From a checkpoint of a small transformer trained on Wikipedia: width 384, 8933 steps.
MLP neurons of a small language model. Each row is named by its layer, matrix (up: input weights; down: output weights) and neuron, and shows model dimensions 272-367. Each number is 200 + 30 x the weight over its row's rms, rounded and kept within 0 to 999.
After each neuron's rows is what it responds to, as a language model described it from the Wikipedia text at the highest values.

L9.up108,167,223,181,215,215,234,202,199,178,149,238,204,212,192,179,193,164,204,218,242,217,193,243,156,181,222,170,179,240,194,188,223,164,264,222,180,208,195,206,264,219,216,157,200,217,193,217,159,233,159,188,200,201,191,175,184,226,194,228,199,185,210,219,180,177,191,186,254,226,225,217,179,177,129,148,209,220,183,201,176,157,215,225,137,207,233,168,191,186,196,261,147,238,202,200,193
L9.down108,182,159,208,154,180,188,189,232,189,197,180,160,222,263,197,151,203,158,193,221,271,234,224,194,203,216,219,207,217,205,206,155,257,169,175,238,213,183,177,163,162,151,237,157,260,221,189,217,151,215,200,222,212,140,212,189,180,223,204,155,211,184,207,259,202,222,178,161,217,203,157,171,183,197,122,228,205,194,186,224,225,215,268,218,196,216,237,133,184,190,193,166,223,195,185,201
Initial C; of/in

L4.up382,201,167,207,190,238,167,214,186,134,193,209,255,269,245,165,189,177,173,243,155,226,191,192,227,206,204,181,224,194,219,206,208,213,207,169,167,184,209,196,241,195,188,184,174,220,173,232,221,164,203,144,211,203,183,206,227,235,140,167,231,221,257,216,163,168,235,197,209,211,180,194,188,222,202,192,165,226,210,188,213,190,210,213,182,205,160,212,206,201,216,178,205,233,218,232,223
L4.down382,228,251,152,227,198,224,250,200,200,161,207,190,287,190,199,202,225,222,183,195,169,132,180,202,231,193,164,192,140,226,210,209,193,143,211,196,165,211,239,220,129,221,192,187,205,214,173,191,225,185,226,211,232,197,208,181,210,218,186,232,151,215,235,241,227,211,266,180,148,192,227,236,224,201,269,211,200,151,233,218,189,206,176,222,224,171,203,240,192,200,203,172,201,206,227,241
Determiner after prepositions

L4.up1386,197,155,184,200,175,162,179,185,227,198,204,184,143,210,211,189,202,200,209,202,213,156,186,191,171,201,187,237,207,168,192,206,186,165,196,187,183,212,209,130,191,194,225,184,205,220,210,189,211,171,238,213,175,203,230,234,220,156,169,200,249,198,235,194,205,220,222,217,216,204,213,148,189,138,129,217,226,235,216,191,173,242,195,201,154,172,220,204,202,177,191,203,187,155,181,186
L4.down1386,208,235,191,189,159,187,135,202,177,208,195,197,153,148,158,198,217,190,206,239,192,215,208,232,201,200,199,198,173,173,146,220,187,202,220,175,240,188,164,199,205,145,173,228,191,201,148,164,196,181,214,212,224,235,192,182,205,182,215,222,172,183,207,189,210,241,258,241,197,193,193,201,202,190,192,197,202,155,197,195,207,193,222,200,201,221,180,164,192,149,178,243,228,172,145,174
Date-introducing "on"

L9.up319,210,246,180,206,190,228,186,207,206,236,157,240,173,153,173,197,189,186,238,213,182,250,247,129,200,205,183,208,230,218,195,245,119,244,234,179,216,245,182,230,198,213,163,205,186,257,203,187,250,220,166,189,215,142,172,199,223,193,177,177,218,211,225,252,176,161,267,243,206,221,197,272,168,195,184,287,229,156,203,233,154,201,163,204,192,193,269,211,175,157,201,160,217,214,202,177
L9.down319,234,134,215,217,130,211,213,212,191,183,228,238,247,198,214,213,210,166,212,204,180,195,209,205,211,212,199,187,207,226,227,217,222,218,210,179,145,186,206,237,199,215,206,151,223,205,198,228,223,239,205,177,196,209,213,201,174,160,222,201,146,187,209,259,260,200,186,186,188,158,240,213,184,245,179,158,193,212,230,238,192,151,215,193,209,163,242,142,169,221,217,212,224,209,218,231
Mid-word pieces in names

L9.up1435,180,210,189,225,173,214,188,197,214,167,220,133,188,217,163,216,235,207,220,191,204,185,206,204,189,211,164,287,166,188,205,176,226,205,232,215,154,167,217,187,158,196,206,251,242,203,268,197,255,214,158,193,175,204,211,234,196,151,186,215,177,174,195,211,168,191,183,217,207,227,124,189,259,191,205,181,211,202,237,192,163,227,197,213,184,167,257,230,174,224,172,170,190,186,209,174
L9.down1435,200,159,198,179,146,195,146,198,196,234,208,180,183,226,207,195,188,166,182,228,215,240,141,182,198,235,156,180,278,188,216,197,191,223,223,184,238,218,167,200,184,170,189,215,212,178,207,196,169,156,152,147,195,174,157,187,185,186,185,172,246,245,242,225,243,194,161,181,201,144,228,182,165,228,192,179,173,189,201,142,222,217,205,176,140,196,169,178,204,158,190,225,238,232,184,132
Structured-text continuation tokens

L5.up572,252,208,202,171,218,211,236,197,227,207,231,196,172,198,208,221,160,168,237,181,209,217,242,171,277,218,194,188,226,181,171,209,152,233,211,223,192,194,147,162,134,184,215,179,218,222,207,158,201,177,176,191,215,212,243,242,194,218,245,234,261,197,221,241,175,201,200,242,222,226,163,193,177,204,143,203,196,194,182,197,235,204,231,258,249,197,268,198,237,214,159,168,174,218,248,205
L5.down572,194,175,177,219,184,197,209,202,197,154,209,159,166,158,246,188,194,150,195,227,227,214,141,171,165,168,229,207,165,246,193,169,262,193,138,168,202,180,226,186,206,185,216,190,159,231,175,251,172,249,183,234,205,181,231,238,165,193,120,147,180,184,158,172,227,192,194,161,215,168,241,202,215,196,187,193,162,177,187,159,116,233,169,207,234,239,186,246,162,209,251,199,207,212,157,220
Predicate noun-phrase start

L4.up1145,234,209,185,216,191,241,168,198,172,231,190,229,232,224,216,206,249,205,201,195,173,210,191,206,179,185,162,283,213,201,207,208,178,183,252,192,176,273,213,171,151,227,199,217,219,177,207,203,219,198,198,160,172,205,212,222,182,255,183,268,189,201,242,164,199,211,184,191,163,176,191,210,223,216,223,176,214,174,139,221,182,196,189,214,238,176,221,258,206,210,165,190,250,190,199,223
L4.down1145,204,187,212,253,137,213,237,197,118,139,228,220,212,206,233,234,249,180,213,187,162,162,126,206,225,197,222,169,234,209,193,210,181,210,196,205,172,206,166,182,254,207,159,222,229,209,166,180,165,219,193,170,208,173,236,205,193,187,216,261,219,172,168,216,224,214,163,210,177,198,241,193,209,191,233,202,143,138,168,124,252,180,167,208,228,196,243,159,194,218,193,202,228,219,209,267
Noun phrase and clause openers

L5.up1137,197,277,170,144,179,225,157,190,200,184,194,199,214,164,167,232,202,185,176,210,209,244,262,186,180,228,169,200,212,186,215,220,180,196,193,226,207,187,193,218,192,194,156,137,217,182,228,182,186,200,239,158,227,209,198,185,167,205,199,154,198,177,167,193,198,232,235,188,214,215,184,233,210,244,178,262,229,188,165,214,190,218,204,196,227,166,250,209,214,169,200,166,170,232,229,248
L5.down1137,256,166,226,253,193,223,243,184,170,162,198,205,179,199,233,176,193,146,153,184,238,255,156,126,152,163,228,219,170,210,204,145,202,193,183,199,257,195,224,179,255,185,223,210,215,200,207,151,221,161,176,181,160,192,212,214,207,181,223,209,239,185,216,225,193,170,189,269,185,214,204,156,222,213,135,132,150,211,164,215,193,197,211,185,174,232,192,185,184,222,224,167,242,185,159,166
Early word-piece continuations

L5.up515,207,190,178,244,160,221,142,204,169,243,233,239,221,142,155,259,167,185,192,203,196,207,218,173,236,207,181,183,223,161,175,205,159,190,183,210,215,211,175,241,181,205,187,167,228,220,190,200,156,158,174,183,208,151,288,203,208,156,231,212,237,254,230,176,191,243,220,221,199,217,207,224,149,224,163,217,180,170,179,211,222,236,258,209,168,153,192,208,224,142,201,200,199,185,227,233
L5.down515,218,253,198,190,273,182,276,275,232,189,224,147,180,193,171,203,263,213,199,212,198,210,171,168,239,196,196,220,175,162,246,182,182,181,214,225,210,203,185,202,216,229,200,217,146,170,182,243,165,200,197,172,212,164,142,196,180,219,205,225,191,211,127,181,165,184,239,198,192,224,187,195,195,180,186,229,221,180,243,177,242,243,204,160,237,178,162,187,244,174,243,233,183,170,129,217
Definitional predicate opener

L5.up339,186,175,198,208,220,200,216,179,241,233,141,168,232,165,210,211,205,237,211,256,236,182,211,185,206,205,207,182,215,200,207,225,207,229,179,185,185,221,233,208,224,210,217,127,231,154,173,188,152,212,270,175,242,208,200,211,210,249,194,169,169,212,222,206,219,225,223,207,172,165,202,194,219,119,237,223,234,182,207,168,136,175,192,181,198,217,145,138,200,197,220,216,234,211,243,172
L5.down339,195,188,255,167,190,219,178,182,236,236,255,162,204,211,262,232,220,265,171,192,153,161,191,205,186,213,202,242,192,240,110,183,182,163,202,234,166,243,249,183,189,184,252,215,171,163,149,173,173,254,164,194,227,228,247,202,203,149,180,224,194,205,258,175,234,171,184,188,243,175,253,209,180,184,224,245,184,191,204,253,161,187,176,190,200,214,150,182,229,158,207,185,230,228,231,172
Wikipedia section-heading words

L4.up192,201,148,186,174,206,217,249,202,224,246,173,186,240,155,261,198,166,241,203,217,196,196,190,185,217,207,227,219,187,157,198,234,200,205,242,218,166,191,235,238,190,221,199,159,184,212,213,185,208,176,207,161,222,209,134,174,175,234,207,174,198,145,176,180,177,232,256,196,248,194,226,183,171,204,218,227,233,221,205,165,222,182,205,182,213,184,283,203,190,170,235,162,182,166,201,229
L4.down192,268,158,199,151,204,201,137,216,189,207,201,204,216,241,216,166,148,211,223,232,129,213,213,165,159,205,175,202,163,163,201,191,151,248,145,163,213,209,192,180,194,210,213,219,203,159,204,175,221,256,244,245,122,210,251,238,188,206,187,202,202,201,240,150,193,145,153,204,210,233,147,193,191,172,186,176,189,227,164,178,192,198,198,189,204,176,228,240,166,188,175,161,226,214,224,199
Wikipedia section headings

L5.up726,237,194,196,133,222,251,166,169,175,221,211,216,176,229,218,220,189,218,192,154,212,222,152,221,204,203,187,266,194,231,221,166,176,247,188,181,204,245,185,201,211,171,217,208,185,201,220,205,208,198,212,173,195,192,258,182,219,264,226,192,198,175,182,120,207,202,185,242,226,175,195,150,185,223,205,157,185,151,169,254,265,208,224,155,173,164,190,203,202,188,176,185,233,181,221,183
L5.down726,161,164,171,166,199,212,210,193,179,194,189,207,161,173,196,230,185,226,214,214,188,178,237,170,197,171,192,202,235,187,182,216,218,178,189,211,199,219,146,172,232,218,167,161,212,188,212,181,191,233,242,154,242,142,195,165,227,192,259,182,204,180,188,189,240,252,213,270,200,182,209,129,166,171,223,219,215,200,187,230,203,183,220,216,242,202,189,219,213,150,208,175,174,177,232,147
Clause subject heads

L4.up1389,173,175,192,160,197,206,144,213,173,234,221,223,259,225,156,207,187,199,273,220,199,203,172,131,187,214,192,207,182,227,205,194,211,191,211,225,210,206,192,268,157,195,171,171,202,90,260,197,217,182,171,192,252,159,245,233,251,183,173,218,217,233,131,167,180,124,226,189,246,195,152,174,208,196,134,192,191,258,196,191,174,164,207,216,186,146,190,175,182,179,193,209,192,220,225,215
L4.down1389,163,165,182,242,205,240,192,240,244,179,180,224,173,226,164,182,203,224,222,195,176,199,162,201,200,151,183,208,152,205,243,174,178,164,262,167,196,230,191,211,253,179,217,231,183,206,216,263,210,229,182,162,244,239,180,197,230,178,233,248,148,203,186,185,221,174,205,206,176,150,201,217,190,196,149,177,182,174,150,196,234,264,160,218,209,252,212,173,195,158,226,229,225,150,255,151
Wikipedia section headings

L5.up209,188,212,192,200,212,229,216,211,173,183,208,154,250,203,208,200,233,231,247,215,181,243,209,177,210,240,204,193,202,173,201,204,177,191,225,166,199,219,224,253,170,273,198,172,210,181,179,204,192,188,148,182,286,176,241,211,269,183,172,149,202,207,135,200,200,214,215,178,267,219,215,229,151,169,179,195,226,211,222,131,176,200,204,225,242,192,196,234,208,205,202,188,169,160,247,222
L5.down209,170,167,202,207,182,149,199,222,160,215,185,165,239,234,200,235,216,165,181,160,148,216,254,225,198,206,212,233,199,159,165,198,212,231,226,199,237,208,167,172,244,219,220,192,206,191,198,244,202,205,216,251,231,193,223,219,210,198,196,147,181,186,220,168,209,207,150,181,245,215,228,159,215,220,188,170,152,228,243,186,179,226,226,184,178,207,181,145,150,184,197,177,215,97,206,213
Past participles after subjects

L4.up1197,220,183,167,209,188,204,175,205,224,182,207,219,172,186,191,251,180,205,253,200,268,221,260,197,196,238,193,188,237,165,199,164,221,215,209,143,217,232,216,147,225,200,173,180,253,202,198,178,217,182,134,181,152,200,278,215,154,224,200,127,221,188,224,246,203,158,214,188,182,196,172,177,187,196,190,199,172,269,158,157,176,207,172,158,179,130,198,218,215,207,235,204,222,199,219,177
L4.down1197,159,280,211,168,196,199,168,149,225,168,200,168,180,175,243,155,201,192,197,203,168,158,224,163,171,178,187,215,187,161,219,205,203,218,222,196,177,213,204,187,169,245,98,238,179,141,187,208,238,167,168,246,163,201,183,149,199,213,209,227,185,160,209,226,185,190,256,244,215,182,154,160,205,236,178,174,221,189,257,178,177,165,169,214,209,236,249,230,222,231,169,148,182,227,223,264
Table cells and possessives

L4.up1437,177,196,202,192,273,214,221,206,172,152,144,194,220,247,191,211,182,193,238,195,199,209,196,222,214,228,196,254,190,244,186,144,179,174,196,199,240,220,252,217,210,219,256,293,237,204,248,214,212,220,179,200,152,200,144,239,231,229,184,176,209,167,210,192,203,87,180,199,167,217,205,235,278,223,185,198,197,198,254,227,204,210,183,199,186,183,230,258,183,197,183,166,185,225,181,202
L4.down1437,171,181,190,187,219,195,202,239,219,193,178,221,192,149,244,196,222,198,149,228,161,181,237,119,188,223,223,211,181,192,215,166,166,205,152,154,172,182,244,218,205,237,230,156,212,210,181,169,203,200,191,243,285,227,216,190,198,167,212,189,219,180,231,192,216,234,196,220,210,181,255,200,178,145,211,183,185,172,134,205,231,209,187,210,157,184,163,250,255,147,199,220,210,163,220,173
Main verb after subject

L9.up341,184,249,191,219,223,255,204,204,191,214,124,189,239,142,241,251,205,203,201,231,199,237,197,185,185,222,225,167,169,193,166,218,209,240,214,183,194,221,300,152,236,193,212,222,233,214,216,175,243,197,232,161,218,197,224,250,201,204,194,214,229,153,151,155,195,270,201,172,240,180,201,222,179,261,211,200,246,207,184,195,167,217,194,215,266,160,187,236,260,186,208,189,188,175,187,227
L9.down341,212,229,161,172,197,206,191,189,187,143,176,180,130,177,206,163,224,198,200,209,187,173,190,198,173,159,226,253,188,172,225,201,174,202,226,233,216,199,178,202,191,190,215,217,216,186,204,150,199,162,196,229,203,182,158,221,163,222,192,153,205,227,223,176,204,196,227,227,173,181,205,226,169,226,178,219,198,246,209,236,184,122,235,195,141,268,155,129,164,230,206,185,206,248,207,139
Mid-word continuation pieces

L5.up49,268,219,191,250,195,219,130,190,146,201,225,193,223,177,190,180,208,192,192,225,163,205,202,204,180,217,201,175,264,159,188,211,170,269,174,207,254,188,203,235,130,213,165,251,239,133,197,125,252,197,189,205,191,190,194,194,265,133,193,203,195,194,192,238,209,204,213,246,189,203,233,234,223,209,192,191,261,161,202,171,248,220,226,174,218,158,213,206,197,158,194,149,204,175,221,231
L5.down49,156,160,267,195,203,188,198,198,158,200,220,214,178,181,179,165,179,187,160,252,180,214,158,165,212,123,243,220,225,243,194,211,230,183,261,228,175,186,182,225,222,201,222,134,114,164,220,216,193,221,191,260,195,200,185,255,201,209,179,191,209,222,205,184,212,197,176,167,159,212,197,220,190,227,164,214,175,225,226,234,171,156,203,214,223,253,215,199,139,240,189,205,263,198,201,221
Word-initial capital fragments

L9.up1362,212,177,205,184,259,224,207,134,196,207,194,229,260,173,168,173,208,237,187,174,177,211,201,188,211,196,174,191,171,200,201,211,160,278,183,213,208,200,188,238,189,178,199,196,259,197,182,198,260,192,187,217,194,150,187,227,183,197,204,188,210,222,216,198,184,183,169,210,188,162,186,218,187,206,163,164,161,191,190,169,183,241,204,206,249,135,222,227,230,174,173,113,224,196,223,198
L9.down1362,218,217,188,216,193,227,202,264,150,210,193,141,194,140,193,231,219,172,156,211,200,133,181,196,209,208,234,213,154,271,193,180,249,189,219,211,219,195,236,141,217,151,207,211,272,213,203,202,224,226,205,192,130,231,199,227,177,213,160,247,169,210,191,187,160,151,210,193,245,191,242,216,191,173,215,200,221,210,194,186,232,189,203,209,204,177,209,156,115,248,211,163,170,228,201,211
Next content word after function words

L5.up1359,211,227,166,235,191,200,206,162,215,138,185,204,165,240,176,240,216,197,223,226,195,209,176,142,192,192,194,210,203,203,249,202,210,182,251,198,235,205,199,145,192,176,199,228,205,206,183,148,242,210,215,205,192,175,228,203,144,215,224,192,211,148,196,301,210,178,214,253,175,213,247,205,306,256,206,192,203,190,134,176,241,203,173,244,197,204,182,174,184,173,190,201,188,183,268,147
L5.down1359,160,237,187,164,199,199,140,165,218,178,184,206,241,165,230,196,171,191,202,197,187,208,174,178,234,206,227,262,185,237,150,177,194,160,179,199,195,238,220,168,221,139,213,226,209,215,276,192,190,190,224,226,244,183,225,222,246,218,182,179,215,210,220,140,209,232,252,215,219,151,202,224,207,191,218,157,181,187,178,178,144,163,233,183,208,188,150,201,174,194,226,208,159,200,198,165
Row/item start tokens

L4.up632,246,186,173,220,229,180,219,191,205,129,198,198,218,234,208,182,207,214,204,206,217,255,135,195,160,193,195,184,216,222,227,203,199,239,199,169,229,192,232,223,201,196,195,201,205,209,228,165,261,184,193,232,209,230,176,202,212,203,186,189,274,174,200,187,231,140,219,213,197,269,132,255,192,157,172,206,179,181,202,189,205,207,177,222,97,211,195,218,202,236,269,203,269,195,174,174
L4.down632,150,134,180,230,214,220,207,225,161,214,231,194,195,174,210,193,179,220,180,178,203,236,183,194,164,235,194,222,193,230,223,224,219,187,242,188,229,139,179,164,260,192,163,171,193,202,196,166,184,183,216,175,203,237,291,180,175,213,190,187,160,191,194,188,181,275,190,217,167,202,222,131,166,228,252,252,194,272,212,238,234,140,184,199,220,159,223,211,211,169,225,211,199,236,181,222
Start of new section

L5.up291,193,167,205,240,173,149,188,223,181,213,207,228,233,153,191,182,202,152,203,204,188,217,255,135,184,232,198,199,178,143,244,182,235,189,232,168,197,206,176,187,161,252,194,197,211,154,186,219,177,179,184,154,246,181,278,215,205,185,191,175,200,195,230,266,220,199,235,204,208,210,197,175,245,195,111,227,195,263,204,156,216,256,250,213,175,191,220,210,196,245,146,205,138,241,239,184
L5.down291,218,237,219,169,205,167,202,175,277,215,172,188,188,196,190,167,214,274,204,192,205,186,164,199,211,196,184,229,221,134,226,197,176,151,207,230,173,205,208,191,223,176,156,193,211,205,183,230,227,196,192,200,204,241,156,200,193,235,189,177,226,219,190,141,189,171,209,222,190,164,189,274,213,265,211,204,245,215,163,160,212,186,220,198,229,204,211,249,160,153,167,186,182,173,219,150
Place-name starts after commas

L5.up877,226,159,185,213,222,215,223,185,207,191,169,229,251,196,232,192,138,184,244,247,196,217,233,186,221,198,216,136,198,202,208,163,202,304,167,175,237,195,235,242,265,179,215,232,223,148,190,190,235,172,200,225,163,174,205,224,232,187,215,194,200,218,261,176,205,182,210,210,169,248,224,259,183,171,145,166,219,223,176,208,213,178,215,138,144,137,204,200,201,233,187,213,271,233,233,185
L5.down877,206,221,172,151,169,219,162,184,225,218,200,203,257,235,166,188,216,200,194,180,224,218,170,189,204,158,220,227,229,202,206,185,228,164,200,278,206,157,167,181,203,156,260,152,164,163,239,229,162,252,191,151,223,197,172,207,190,167,222,185,204,245,198,189,182,210,215,161,188,152,158,170,199,255,176,201,218,180,181,203,201,197,211,201,253,221,176,196,174,144,215,199,183,160,217,229
Phrase-opening modifiers and affixes

L9.up1253,211,182,185,185,209,216,156,151,200,186,185,216,234,185,220,237,157,167,274,193,232,191,225,195,175,167,154,197,199,175,162,241,195,224,171,164,191,206,201,207,207,175,149,180,237,149,172,207,191,188,184,198,211,149,220,205,235,197,230,201,172,130,229,183,178,142,207,199,229,183,211,223,198,187,158,187,174,146,172,258,159,229,171,215,233,169,278,170,185,180,174,207,213,220,279,227
L9.down1253,234,262,200,183,220,177,191,250,216,162,245,191,199,198,174,249,207,256,187,222,190,221,203,196,218,191,213,156,230,228,178,186,219,192,201,239,144,184,146,191,192,241,185,170,212,164,191,207,210,232,176,204,264,253,197,217,184,132,208,217,208,216,197,175,214,216,165,156,194,234,208,225,194,140,201,203,134,190,167,263,232,137,150,199,209,173,211,185,158,200,184,229,187,120,150,182
Noun-phrase openers

L9.up1007,183,203,169,150,200,185,198,187,229,201,161,195,195,208,199,261,166,206,219,174,193,193,230,201,165,236,183,200,188,263,176,164,180,190,210,213,187,245,167,214,232,151,206,210,190,240,214,212,211,192,181,162,209,195,211,149,243,224,201,182,178,161,182,168,241,161,220,270,199,180,201,181,228,238,215,250,238,214,210,182,232,247,201,172,191,180,247,206,156,184,195,168,244,176,229,180
L9.down1007,226,177,182,169,205,215,175,203,242,259,183,185,219,248,174,156,159,210,195,213,169,218,175,244,236,159,263,231,181,195,208,170,162,206,238,209,212,186,241,198,201,247,238,191,198,224,197,242,224,192,258,195,232,175,180,215,281,252,226,224,201,191,278,167,166,167,176,192,257,220,200,180,227,242,257,213,177,206,190,169,246,179,195,193,175,219,275,210,169,192,264,234,146,243,229,145
Mid-word fragments and pronouns

L4.up1263,188,246,194,190,199,219,164,188,210,182,217,235,189,245,225,199,195,266,183,204,258,202,250,158,243,210,186,212,187,202,210,199,203,256,223,225,175,202,188,222,165,176,181,186,226,224,211,152,233,205,163,150,217,211,191,213,177,166,222,180,168,172,213,242,208,202,232,213,188,183,204,209,186,226,216,229,191,245,256,193,221,232,204,181,203,133,213,249,210,156,198,144,235,205,234,189
L4.down1263,171,219,212,231,206,218,248,221,173,165,191,227,189,196,251,212,198,206,187,173,194,246,228,227,161,201,230,180,167,159,223,238,271,180,262,242,193,205,176,190,218,198,191,185,183,242,164,178,213,255,164,163,244,232,210,184,258,178,205,178,155,170,245,192,205,244,209,188,216,187,210,200,168,148,167,265,212,188,181,231,204,253,123,207,166,256,229,166,200,214,210,219,199,216,234,143
Digits inside numbers

L9.up1286,220,268,201,195,183,202,156,149,149,139,192,234,256,174,227,217,221,204,192,203,216,203,206,200,218,196,154,163,215,162,196,181,213,162,210,180,186,215,200,169,208,227,209,244,224,168,242,167,190,184,200,172,221,223,229,209,189,176,179,192,186,183,200,214,118,241,261,213,218,210,271,216,210,197,226,224,205,229,177,177,177,193,193,231,163,171,216,216,205,183,194,207,187,238,208,187
L9.down1286,177,255,236,181,198,192,209,288,198,194,197,210,225,171,194,199,191,229,215,187,212,240,186,159,231,178,170,213,194,184,221,158,212,215,242,173,158,183,186,204,228,145,199,182,144,204,261,204,215,241,204,182,197,191,232,200,148,230,214,188,211,194,198,167,227,213,242,212,199,174,225,171,213,208,214,245,179,228,224,187,156,248,220,202,207,223,210,203,174,173,199,165,207,171,161,118
Before formulaic fact slots